{
  "vocab_size": 8192,
  "hidden_act": "silu",
  "attn_scale": 0.125,
  "init_std_o": 0.00389,
  "warmup_steps": 200,
  "decay_shape": "pow",
  "final_lr_fraction": 0.0,
  "batch_tokens": 65536,
  "train_tokens": 902600000
}
MLP neurons of a small language model. Each row is named by its layer, matrix (up: input weights) and neuron, and shows model dimensions 341-436. Each number is 128 + 32 x the weight over its row's rms, rounded and kept within 0 to 255. Numbers have three digits each.
A block is one neuron, or neurons of one layer that tend to fire together. Before each block is what it responds to, as a language model described it from the Wikipedia text at the highest values.

Description: Object noun-phrase starts. Articles, numbers, possessives or quantifiers opening a verb's object noun phrase, e.g. suffered an, offered a, made three, gain much.
L7.up203:101098096163185077108161125165157112100158157099119081141108080103119116120167097118128207127129148120126167156099106147150132101073122074114161185116112149134100158177184131168053120096131140160097079095116156114130123096118129151191128127073141174164157121179162083139168123117129079142
L7.up464:176117170201042105070145171197145155151131100089108174130145115134158122101140199129095134117133160175128106100073117080057128124167090109153165102132174100145135159150133130145142093121139122133066175110161133189114105128134142144112117146119121098140101168168097095118165150165081133096
L7.up552:214115106140107101121143051084171107071102101144130110161142090141108158128160126115120105161184161140144144165075084106140150108145092134170163142159190097184111192151129106149094115102128088141125086105131124110142136122104124130167178113138118146127174128165095147113140118105119191114
L7.up1415:176096142079132144100140148095114086100116114177118129106145130113088160168113146088118193159103162126141164147160092149118141208145131144112153139084121038160133092137170110172087136120184197091086096151212120064113112147143141162141064117132080151166097148156186228154124089165120116131
L7.up1585:120173143128112098070167124182143156116172139154141164111108126129122175116098143099042159147133163113197156124080140078113113088159108140113109148113149117130136147109154097151158135117123157037149125157134132165107139132077088120181168111103087167086085095134145161083097157147109156136
L7.up1717:168105103123122099129155125204077125071139127109175117112198067187167127139144137140126138207145089122164152198094123076124135107127155083135148153159133101126151130131114131144166156080135157125129085136150042105130112128112104108202084136135094163137126139162182165106134111170148106117
L7.up1822:174147120160079092127128124173157092131042087144140130160134098155097113140158134145099130104142153149202130169185101136135037083106029141136137112186142080126147112123140091148121121141140129101123135110118148110139125096115196109104140115108086162165089130203171146116098161177142107105
L7.up2018:094143112168095104114073130080154096155083151110198094087113130067117146130114038153090139142181093177140189091124116135133172106134156193128125178137133123167106119111180132097114052110095110173116131068110124033140128144141106096161155135085081124078117055070164129133144109175107146118

Description: Table digits and separators. Leading digits 0 or 2 starting a number in tables or dates (0–2 scores, 0.25, 2025), plus the pipe after a table's second header column.
L4.up1940:158143135139123142145123126138200099077082167179088106123135101163196096122136093101160133157147091180101162151107158157130143155129092164153117112056151140073130120144120099138199080092133148087148105142130113107121149121119120105087134141183090087126125102118108133143172125092138144076

Description: Acronym interior pieces. Middle or final capital-letter pieces of acronyms and codes, usually in parentheses or table cells, such as OS-ER-S, F-SA, and D-EN country codes; it also fires on table pipe separators.
L4.up2457:153106145117068143135133132168045124112140123099122171124170152085108081112077140071065097198155118062125206142148149179103215111140100124195157169102101122144183123122115136125132058111197182130078125105123119116206094114178142140106152116148101144139127136114153155160115079115110213102

Description: Surname-ending word pieces. Final or inner sub-word pieces of multi-token personal surnames, mostly uncommon ones, e.g. Offen-bach, Gwathme-y, Pared-es, Estef-an, in biographies, plots and tables.
L4.up1765:122153146144198124138203096082111166195175104068108172146171138140164126164087053095161095116138086119114162095159175087131128134080101134103151163125113099143120120131104138112125119154101175110139132118129147182140142137106078152176130151156126129097090128106130146105139162126149147118

Description: Inside all-caps acronyms. Later capital-letter pieces inside all-caps acronyms or shouted words, often in parentheses or before a hyphen, e.g. IBGE, GOES, CIA, MAD.
L3.up219:176104143146128125123106152135072119112068074111097165102145128053122124139133077155112127122069124128125153093179067116147149137182151146116133138130114146162105124169140159152088123135090138118108111106132114134157136101103139173130068119100122102179137114159067116137174109146180052224
L3.up371:136101155137140160181104134105042180093158142169095161124203149143070126109155126102106080108141193088103085162173080173139199104112119114168137129101111085135111149103074128087064171133121115083144117118125112205156126149164120106143095154142147137132046108160129135183167091122084154145
L3.up559:118121142123099107177089081150161131154089096094086124135127094128120096121163140069079091169123086064153144152167154084100137130156128151180162188173129136114154152102096137162123107135099137123099111117115098163196176134155094145193111147118123127063126123136130122119097153066106167109
L3.up991:162117149091151133081062132136125164075117118103085148154116119131165118142150123206099091111114103148127084170187193178129136140151130168171070177120118155137178080068188196120126174096102115063149126105104102155180129132134107146189068144104113085120143155152151093166157116101103179132
L3.up1637:163164101144108103105115100122120132122165082091129143125116108128095127129115137121128133111123184093092146190124111101142091195100155094137090137126130113127124116080154157110153136140086092134142160109109115090179081133224137124120117124102123099125113145128119124136113155050164137132
L3.up2042:098143126060135171172119147132139086069160164129128161064141145080113130153086125148098144139134199119136143077110109058106143110158073089107180124101122115130078153130143152117141128121156051096097114111099107142145164102135133173164070145143117136119180119117126105131195130135149142132
L3.up2076:245127120128090168134105140127173056134088126122067097097161146130088090131125085114067117118112109111139138109174099136130090082112104163197154142133102131160153199117168095058167168215122103129127127093107164083109099095123131104091133144130143141116140167107105065133119088102135088062
L3.up2212:141128105110127130113131099157159083095107127124132174101161109173123136121073098162087079137092150071099138100120164173140067085091166181150126178171134171155093146099151115123118141196145136130058144124113112107188150120098101083153159154184105132168089057129135177129111115098094107157

Description: Final piece of rare words. Final subword piece completing a rare proper name split into fragments, often a foreign surname or place, e.g. Schopenha-u-er, Văcăres-cu, Helsin-ki.
L3.up81:143103130136154176129142126152101107194182095115179139156209137109197159207142144109099141105152118146149212144178119132108136098089076067127116118084139191169138138171094154074143110145076180098096131130177149146149138133122122122181115118110076125127115108146157156194116141044142115157
L3.up998:107083145143159169106143152149120082072161133142118079164087091113156082175143132150084152174143093149182133096086183126081098155130124129151183156150146105183107109063103125138178121137132086092056136090150099161107084138153131108124139101143134045135166178128189138119179101130158143161
L3.up1602:164122049100148113079177084126107106174146128147141128140134128158162184194111098144127150166125127134095176146132103163122162135113147147100110158133136079174103113162162191157113106178111070082109127093138117137081150084167116144097115147190105094109107104095196141157149126032131113111
L3.up2100:072078164089098157113186187122175120105141105152158106154146102110176089167104101141154098126139061133168136101164143125121108149071153126094159177139078126166161154098172131098165091180150128129103102131144136124159132107089069126148126081167106122124141085113140173158091175094129102206
L3.up2222:134114092107124163151174122125129127129160089079163156190158189160190146160139171157128116102175053186176070126155188118169176113121111174080134127180145139121174094154143075130126077144113068079062155145153140143101149112092125159121108102121110098164051105122138113142056129158166128138
L3.up2298:088109146063140131148144115133155051084147111152155099151096169155124079105103086130070111086164139150098102138090114164129154070154142112111129123122153115079126201069119119121107089159179101107068121066149138084125125125102114122118134101079137191106083143109184200227146137116128121092
L3.up2426:145132131159134122181159154164151141093143121139179130136158147066159122123104102134139188141174092154160113154119134096093119107167129172108142184083121066128093146124169107098177125130102099157069131091191172117114143143181122084148079092151062168165151106161138172073076127103165108127
L3.up2462:183133110119117107126174139140172109171147069153127068157123119137105068084183156122110164122105135150125106097139108139175145106013158141117064179140133174169139108115191127136154108099109088100082075167101134183105105139107127166148151104089125075101181135130180096175084063121079130141

Description: Second digit of numbers. The second digit of multi-digit numbers, mostly years and dates after a leading 1 or 2 (1'9'83, 2'0'22), also scores and table figures.
L4.up1856:153172164112180197179170174097107118145065151073175159099112143154106136137167152140113109165097138095189142115120120144143125116132133123089133138122144121079177097156103102130117131064188103097148095120131166176066151160105125146153146144088108125131180153144113083146134110114136129129

Description: Subject-then-verb position. Fires on the word right after a sentence's subject, usually a verb like was, is or were, plus subject nouns such as Brazil, Liverpool or Netherlands.
L4.up1788:166143136107127091153114136095124131142129109073120116099152203146174098140094137065102152086141105171118165113084152187114103155121128122113131191146141108134166082101100119128160131056156132071074181098060108127147109138143097157137158186091065136170078139038170135113138155121078117165

Description: Relational preposition "of". Prepositions, mostly "of", right after a head noun expressing part, membership or role, before the noun phrase it takes, as in one of, part of, winner of, location for.
L7.up342:123184112152158132142146164116122137138134120072109170094082110113054122119140114158170124116103126140114085101094140179155106166171144118183139144142090138136073123143140158096154134198131161153094098132068166122074116124151118129153192192150146145096106153146138109086122071140144085127
L7.up486:108144142090143128056123132131159164101137134139177164170170162162116102136139046156116211150133139136129123155126146136080135150128119164115123153158147141124098203156080148105205171134136206163074119088113123134060139133121137153165081093121161165101089106103128156124114077164137063146
L7.up933:112098111080129141115113132165119120117146095148098093119157110159108095193148130104156119060052114151122085131192128189057136166102102125108140088128145081073112150132132152148166184147129127144102097112136111176074153130187156127099106134135081168120066145078118163099091094098114142119
L7.up1079:109168110141109145136123158103161095157091132101103106124152086077138142111160117161097097151145132154119103091147139138124124140144158126128146128132113155150149136144117097044087112144114097126141128131166174163153138108188167160180126111099168146117185161122188170137142135139119070128
L7.up1153:100109149148107125093068123130121151156144109157102090112136085130149152122111132104184107091174154143101133109186131125130113142196131116065165142076126103120187116140145106135130134174173121108118181133168110115131141111131135128101075152105132171138137136088146127130099113123110073113
L7.up1703:180084164079132119119133105123171166164059154134093079166147120158098051149090126130193101156121158101186127143179107115099131110109157169168148197130105060057149102138162054050155126148132137114118137147152087157119113104159133091095149111113121141155131121129163073112138112097100114110
L7.up1969:110168118111161153143127091155118139105153075126155136122096207147126108144155109120099157193136179078136144118176139108143095151144170083133180174128103140181169142112119137165158128133112147166047116150125100089152190098170138115130123160162132111152118100133122122111104075142069105132
L7.up2451:090129149106014135084101129109108158168147066067121180095132083165088171168121155168138155120146148123163177143118165094119089046134173119162157140112128112142119160157163135096154133157107177179171079110097128153141166099105149155114131122097146094085097150110101115169133109183126098054

Description: Digit zero in tables. The digit 0, and sometimes other digits, in numeric cells of sports statistics tables (goals, scores like 0–0), and in coordinates, dates, percentages.
L7.up905:125154108179121143210145104125141088170132178127168144200119168066112184122097142131153169137118098117123117204079142090173131109100114097143108167118166105152186111142151171145102110116123125104168123144184148128132167159076137172108183135108153138091207131137109171100074159096122150118
L7.up916:141148120043148170087118071133122170131114125130148093124190122104110099181151116109131095134185138104129140133145148151160117134104109134180117148105088161097178117130117172082103086123169149159126122087135086085155143099137129082093104126155110153151123161131113149151165134177167145077
L7.up1310:162124139138072092190133118109153105117111086152091086104164100160140207128107134125126085148084128119141109150058155074164187151135096098134182137097127146119149142124131127112112042132106163080126093104157139110151121130166123153120109088114098087107057143112119130075056120161142148120
L7.up1691:111146179192151110139125099092070099066116082115143105175154150204127122139133117151187069144094125145114128093092100156157158141118192170137074165108107150125090115173121116115135148125089134128062159091179150151176103174100150129101127210178091094130097134142121121145143176170151134092
L7.up1720:104144103213124157138178123065116133091139121141119140101139137126160161189146117152122144131108154107121147126129120091135126097128102047128159129135156124082094174038061090138178129151117124080117124137087080137101137136094099101139194159089170047145067156119135133052085073145137096091
L7.up1769:140198070162121123115067138111096191117123141121056102123146115160095134100156114124123142113124168067142141199150128140098174162119187093165086137096113148064171141147115098081133115117190140102116143079127149127129077135154107107114146136117122086154130078126158079099102159117141177184
L7.up2218:099147152090120148106136105151108095151131112137149166068136118139141063106126072088131114143108149108107138127125056099108088094131155092082127181155132114094133144119129104118158112096176140129079161119135161137130152114139143147128121109131167045137135137117144133113160098098100135129
L7.up2252:127166159149076163153141075149174093120123121139153114093148111107148175089121116108147070118174184138161126116115133135087126179111132131062082162135128124109056135160183096112118147122193128163148146093108094108131114139070155174102129102063160125100111141168172165103138090175101135135

Description: Repeated proper-name endings. Final word piece of a multi-token proper name, usually a person, place, team or title already mentioned earlier, e.g. Hasting-s, Nietzs-che, Blackpo-ol.
L7.up418:128116144158135134133171108154119143150108140129093130139116154070117113123111113109147138134160197088145115059102109086146118172172128150124077071101079087125112158135133167086054085112147117085110115209098083103125096098139110089119166143091112125108130107107140132142165141095116093150
L7.up672:098080150197102084145160140167178091151100111149136123189111117143124145141104114168101131108164157068171109148180146090122123155084071135106145138148141145119166133134114097138145076174181119131141076096076140145089096077172079153140139114101125091096117128157115146143135161060148181108
L7.up699:116096078157092178085222125131093098121148132129118150151114138136172080133119155183158116176079098133146096104110155179085148099124105121102138132148086175106148116083171140108153091106167077119110131103143126163097126082078130118098129140087153092153125131070159176140150140114085100175
L7.up1846:127076160155109111130136125098116099169115146160078068106142101195117146150118092107065117104195186073115109080146085107075157065125092165087184140144159097149144121099142091195118124146108105107119045077112095150098094099128101100079118128105139107145167154141113116095121166161120125119
L7.up1936:103109122147104125133154097081103097150161134150119192131164076150129104164164106127124112124107102129080075163139149188187081151100004136101121134158120123130118135069138085077134091131141117146123077189116146130094162125121100122110080087099035152191210159146126112121030112093110137076
L7.up2014:117152116146146120124140152114141124126123119162123198149170068135141094182141155154103117100130109112153136093089146172131137164150120127143118081126086165106104094093161145118081123127171112118159091163140155180098130162102143119158141122118106085146133162138183123154106086148092082098
L7.up2297:112161151104163126087150171108107132097172138145168122110120107144123062165154106129121138148089152179145074056128137156054128199104168108140152093156116148167165172070159105141091060122143105138124105138157098158093103106098102152108123134109121124171121105108140086097216077138151149102
L7.up2302:137146144147094091182117170092112117144133124138154235160144071100123194144142159154133103126123151106154117085084159068146146155082157173120123102199167104152147084136165095165094077113112181147109118145152123123154132155137104095109120139118099095120108156122101072101116142123128163100

Description: Object after possessive verbs. Determiners such as a, the, an, its right after have, has, had (possession), as in had a population, have a smaller body.
L4.up70:093130117110097124085173111110117111153129137128163085117204195097117130112101167098126120153139189162154109129087107110147114147156162145148115110145120126168120159159094141089062097126147159156086122078122160098112153133187122084105136079133113104147119126160219107060143155113149094142

Description: Mid-acronym capital letters. Capital letters inside all-caps acronyms and call signs, usually after the first letter, as in W-M, S-M-U, P-P-PA, BMT, WLRA, often in parentheses.
L7.up648:140085123150127097164097125171112153100154087126161132139158167137101104141139133139080140120101145187145147108158122146084138209145086163182137155085152127128134093125142139165172047129118121093097132101135145138129141113108148191166133129118082150172086078113117171150101084121128212067
L7.up711:125141072134099128167089117176126148163108114084145172133131174085114122100153108140076179128119163138170170117213113082157106133119071078158096150089127156175192102115155190113135135128114170158152158107106106081128094094061067152155146107119184129189105136126122053106174161129119127151
L7.up1114:204106131135147095100099184148154117127107123100144086112153096198198123181141196144117141146151120121167150071127125099112107087087097053116168163109075145172121141135161143068063109095143071124124130151068099167193133123101087114121110188113108158115105164096160111072143097153148156119
L7.up2175:125131123106118098144107115164175171138100151164156097133205040141159083122162077122117076125135181103164127069174130086122141075151070176076133140126128145155123142163166164137170185166135081129112131138127135219175139120090120141166128155135134109122122128121108115153153077145096120150
L7.up2212:153168131155167158142110100156128168128136132096120109089154123138124065198183151106106110139077141123135132132118100164112143131164129134113127103181102107191140106160130157113118162154107151100195164129148066167153122157140168082097077122147134102111129097105147088164145135192128097176
L7.up2230:168143128111095113183070108111120164125137118102129186072200154137126120139147194170070121160136161106155129065160122088150111117138101135131115140112099114151130067131081124152174141105069114094110150151117122103126176119108144128166147192154126115126079093099110173169197101095137179104
L7.up2525:144108094136133145137108087098151149088093115111136156083131113107131065113124137091099153117189148133131144127123077166101072168106160139130097112128123127157140093075100099130158107089126194080057193106173100062147128186163112086129146116117121095118147152156113093107120120142052126141
L7.up2542:153118070168130087111150116163142127088120140105153096206197093094182156106140100170116099131158149115161140067107153110132139134119161115158190074149110171098155067094125147119128134131111160135111103059127060083168143137110091142091130103166090119151109109118091078115107095128100105166

Description: Digits in stats tables. Single digits, mostly 0, starting a number in sports stats tables and scores, such as Goals | 0 or 0–3; also the 0 in years like 2016.
L3.up508:097191156096142189123111098162111136123093106075138129152117061045148161129115126176147153155117112154096102096190129147176171141117135112148107119205159170106127122105122112139105164122140105153158087124097081157131131156178119196109201126111139122113159124182115166148094175142121123146
L3.up1171:160162070126157136123118124120160088109111162052140058084139098182111086185160105114132121104142075122131138168094113108138154070130111173173218159134082193151146135097168078123062170159142118185159140151064142130135177104140134116154183087133099138119135139129155108130141115177131165139
L3.up1598:167173101103187117187066197176148140068112124192060150118156067142163101160116135152063146086106113193136055137158151111129110118172136139118109122113136157096150127168084046109146166116205118160138079221129100099079112203164111131128126080151146152156141133140115138160112188191115132093
L3.up1609:089160143129091093140123147129134221056085117182140108154145112131147155162206149123058122111159107162102138107161113108169129168110101086190075136149132185107101117131145112086134126099206106116215103153116080127113119162097173157176134106127121183148202129176122162167146130075100156125
L3.up1778:204169091112124155137117142039112165109104161106129130194182101120111143139145155139155127132125118173159103145156090162120142158140159158157158139105089127139156075157144145143122123097197141156155104113104098144092159206100094132086070105154096081094118151193127098158186188104144153163
L3.up1847:157184094117157122101067200136118099099090143124183193162142078109151115124161082106150125169098150105133123100121056098159145064157162127173136130154129073098152099163110159146118133047188118121170125179098102085110209135138129176142115108102106080105160103098139117119067114149123142106
L3.up2061:133108179175083150171153144058118146132138188116115166114092102141138071124126153114134086154142136101138085149138177107188144127156141148096091131130140089112126103147137189126101090100101107115139124109121106132066181120143143150100125122118075157100155056139111134103143108082192135185
L3.up2346:093150152145139107165071186130109167140085094123134105119148157109120170161180074169112150118105134121077089129135136108118157105171105056093136150149122130140121079054152120129136160134111118174075152167197137103124142134123099103100138125068154143118088115142120173152086186135165102120

Description: Partitive and fixed-phrase "of". Function words completing fixed phrases, mostly "of" after quantifiers (most of, all of, out of ten, percent of), also "as well as", "less than", "It is".
L4.up2280:090093110131115128113154100106183178164135149149104120110074137115096140159129105122169088165141167135134068136173154161061133189184172153161153144120151149129140123146098142116087110150104177061135109070120149164130122123136103080153127098070158140127145111065055108139142119153090109137

Description: Word after an article. The first word or word piece right after a, an or a possessive, usually an adjective or number such as new, single, large, two.
L3.up132:141132097126055127140188104134106163166057122097107083138120186141134174141140093124117189133137127153130155124095174111160145083148094128126132172106116110108158146168153103131124107100134142167137143134120106128056157099130152173101123126225138135157138173112143144135160102091145178090
L3.up501:180123136172102134121110182076135119103078157139120097165147155113118110119141078139105141155080185156123134125056127071119151119138174140128142158134096089140169047186085164182145130122065134143088107011163114161110151157144057092135162095115129090130151091105173132131102103149184107068
L3.up543:069145100183089149168169098173123061137056084170128174113139171101125124081087126109015093136153121191127055162061104134138113126116180161226154178139187138119068164123120126137148148130112149119111154140146138133124148139084138151122188095175130149129141150144141177059081127076126158137
L3.up934:111123184132190077159102090088130104124071181133120043073195137163122125089131057134090092139106107105118103104139102128094139133166145109126086134077175139123115117076120070130144123150095143096148154140146108190135135163078111144139129129122105111128167116122084135137115176109093140118
L3.up1394:135186096160217108084164132107157132118109194121105099148184140175133142124165101155058134163123066109154137104150085117185145138222152094149064115112153120193073091119084140144119110094172185090157155108074061158128081124080121199111114159151133170135110120167133121112150125113091123096
L3.up1947:129087105177127125140154162069092152113123151127101150144091118124060118149134111143151125073127107137101067136168146135122099184084111106137158147167113071135148154113123105130138115162158115106134101097153134139110105177138118088136113079153069179112108121092153133154094119146150127127
L3.up2033:120110170118097128155150144106203112131161087130136082121118208130158083146139137115125109100081130113110163068114150150100179157184118111135147154082141099138080142132156106156062165084101115097175077081108195071113065115118134144111099118137156127125164129139103156126099166102089067188
L3.up2302:199113079137105067120126068159171097108166176087093131138177095096072082124154173072143079093167135156107133104133131096097086145148189092111171130129118125137165119154108097178116141079076080107100148113091188060113193183114171148104166059102104136098116109074112147130166161112180148202

Description: Year century digit. The second digit of four-digit years, mostly the 9 in 19xx (also the 0 in 20xx, 1 in 1956), in dates, tables and film lists.
L7.up572:164063156154152106081129218125141133126064149142163157102125051164163201172129116185103183132079166104080183115111086087190143115098207099142154120086109122139077086123136113133095111228141128141101108052182130084174127120150173106139168152115053144183087150106062106147117106141116130144
L7.up722:161090119203092137119069138093097175159098167132140126108215125155131123127159128086125152123068101129142151123117068161093025131122128116110156124064146104105141134086121135181160149095095140084144089125100169123136134220144193165093114095162058119096165143131142125170086139175122117151
L7.up1396:115123161174116132110127102132112099097089141149116168152117174109099114127153068099137128079108109087137173168198109129168097101198124127094131086165140153176147098127106115073109136149184134163125119159058156055201160150122129117156132150083156121131070094140111083118148063180108081096
L7.up1848:133102063122102127091147130098101149164135121165165109121175151127090132163182125162152100181107126147218122137149092082125140154093138071124124111151172086108160149155141106165147070156164100200149122133113095150138121126118170182149154122255131121120123117123161151118147101057120169086
L7.up1903:170068110117116078095116076036147136167093067138133112104117078146101083187180104133147199071094081174235133094194145128112089132124099135151086091144154111102127120154136181168089115114166098146113108128140131107163107176100120121114155161140130129141097078124100110134134137142154131114
L7.up2103:127199108118089131174119188144095137137112086182124112141151124116123123111127071142167143156050145102146089096070106111096124126126137118087098109189117125114127101182103140159113160127133083091165147052102130133140215115165119041203168117110081184073134170100188131143137058142114174124
L7.up2393:136145089069135087088116127119133084103123171078111112114147108116097108104072116117120106171144118137153176124108121156140177102196146164134137102115109146131167130215111072132184111139123145108143118168107156071121156080068098076104155107131156044198081102117126117136109146107114101138
L7.up2425:115137125134123155125089162125117164162151112134082140122093114154169202151162157125117182161121139126149168160106133107179171136198127137109101111114075156087112153132168130141063163156209181151146092143170099148109182079119163104175116151123121156171150138137126104105120189117094133151

Description: Dates in time phrases. Month names and year digits inside opening time phrases like In June 2002, On 26 March, In 2016, plus day/year/period.
L3.up109:126158147095128116155119132147121144122111164153136074102139166113150132076119104054118133182136133151128123107128128160092098123138121141081131116123116105161127137132166135103156156118119118128109055118134123108131130088128164188125105119087084098155100134100130115166131166111107140145
L3.up632:145163152143154104167106161140169137171139132142163189103122099103139193171172145111158103131098161104122110112121129111119131151188166144148097139154110154128180129156114109163186138163068161125114133073157125170097150172169128136096126095164149000089116135140052138158113074071145086096
L3.up771:121215109101201153123166135128112121155076149112131086169101129144121138145164052150113152090070097141128139055163099174125129118204166113112166111139126229149131117171102170137140141152124122176139096072142073097156139180076166127156133075185082104149166121185109169109056039144220099158
L3.up803:046161212105122095082108181129110100170150118065096044099150120123121153169129174131078129158102115086111131104121099191172159082077129127131148108115115156157129155146139089104115168144131146120128094196158106147113107110140176178109109119136188078143151127093105111146095144142154118086
L3.up1090:102178145159139135109111162158131116148067145121181104098118114130141111139241149163124131138165122085119086071135134128131137125134121090096159134109067108122109161190139176126105163155143072055089155177051159123128097128120075116102099143155144123156183158108131133097128105119106157155
L3.up1372:118138150110147135107112161168091203091041116248135109077144102120094117128158092161188115167120170143148104081148115155112109090099145118123102146164151129103123124155091199145148130170129141141094143061131171200155147153107124110125138090062106091238159143142075183155115207109142141145
L3.up2078:122135121122193135137135110174120166124063179117159145111141137110071109117152122139165110116101087085095076126139117098101167082130139121115098138154169119099163138138148179095124143149150127128115145145157144154184140137115087139136105083102151146192168094132093186168130127126133137127
L3.up2299:128160147140163113124149122163101123123132132107131162110167099144112120120154124025120146148122211126127132145150093165109140111088127134092162123169105125104162092126092124142190121125129140129131110077095180171114088079091152131149119106109140078165185185121003115102159137090103108122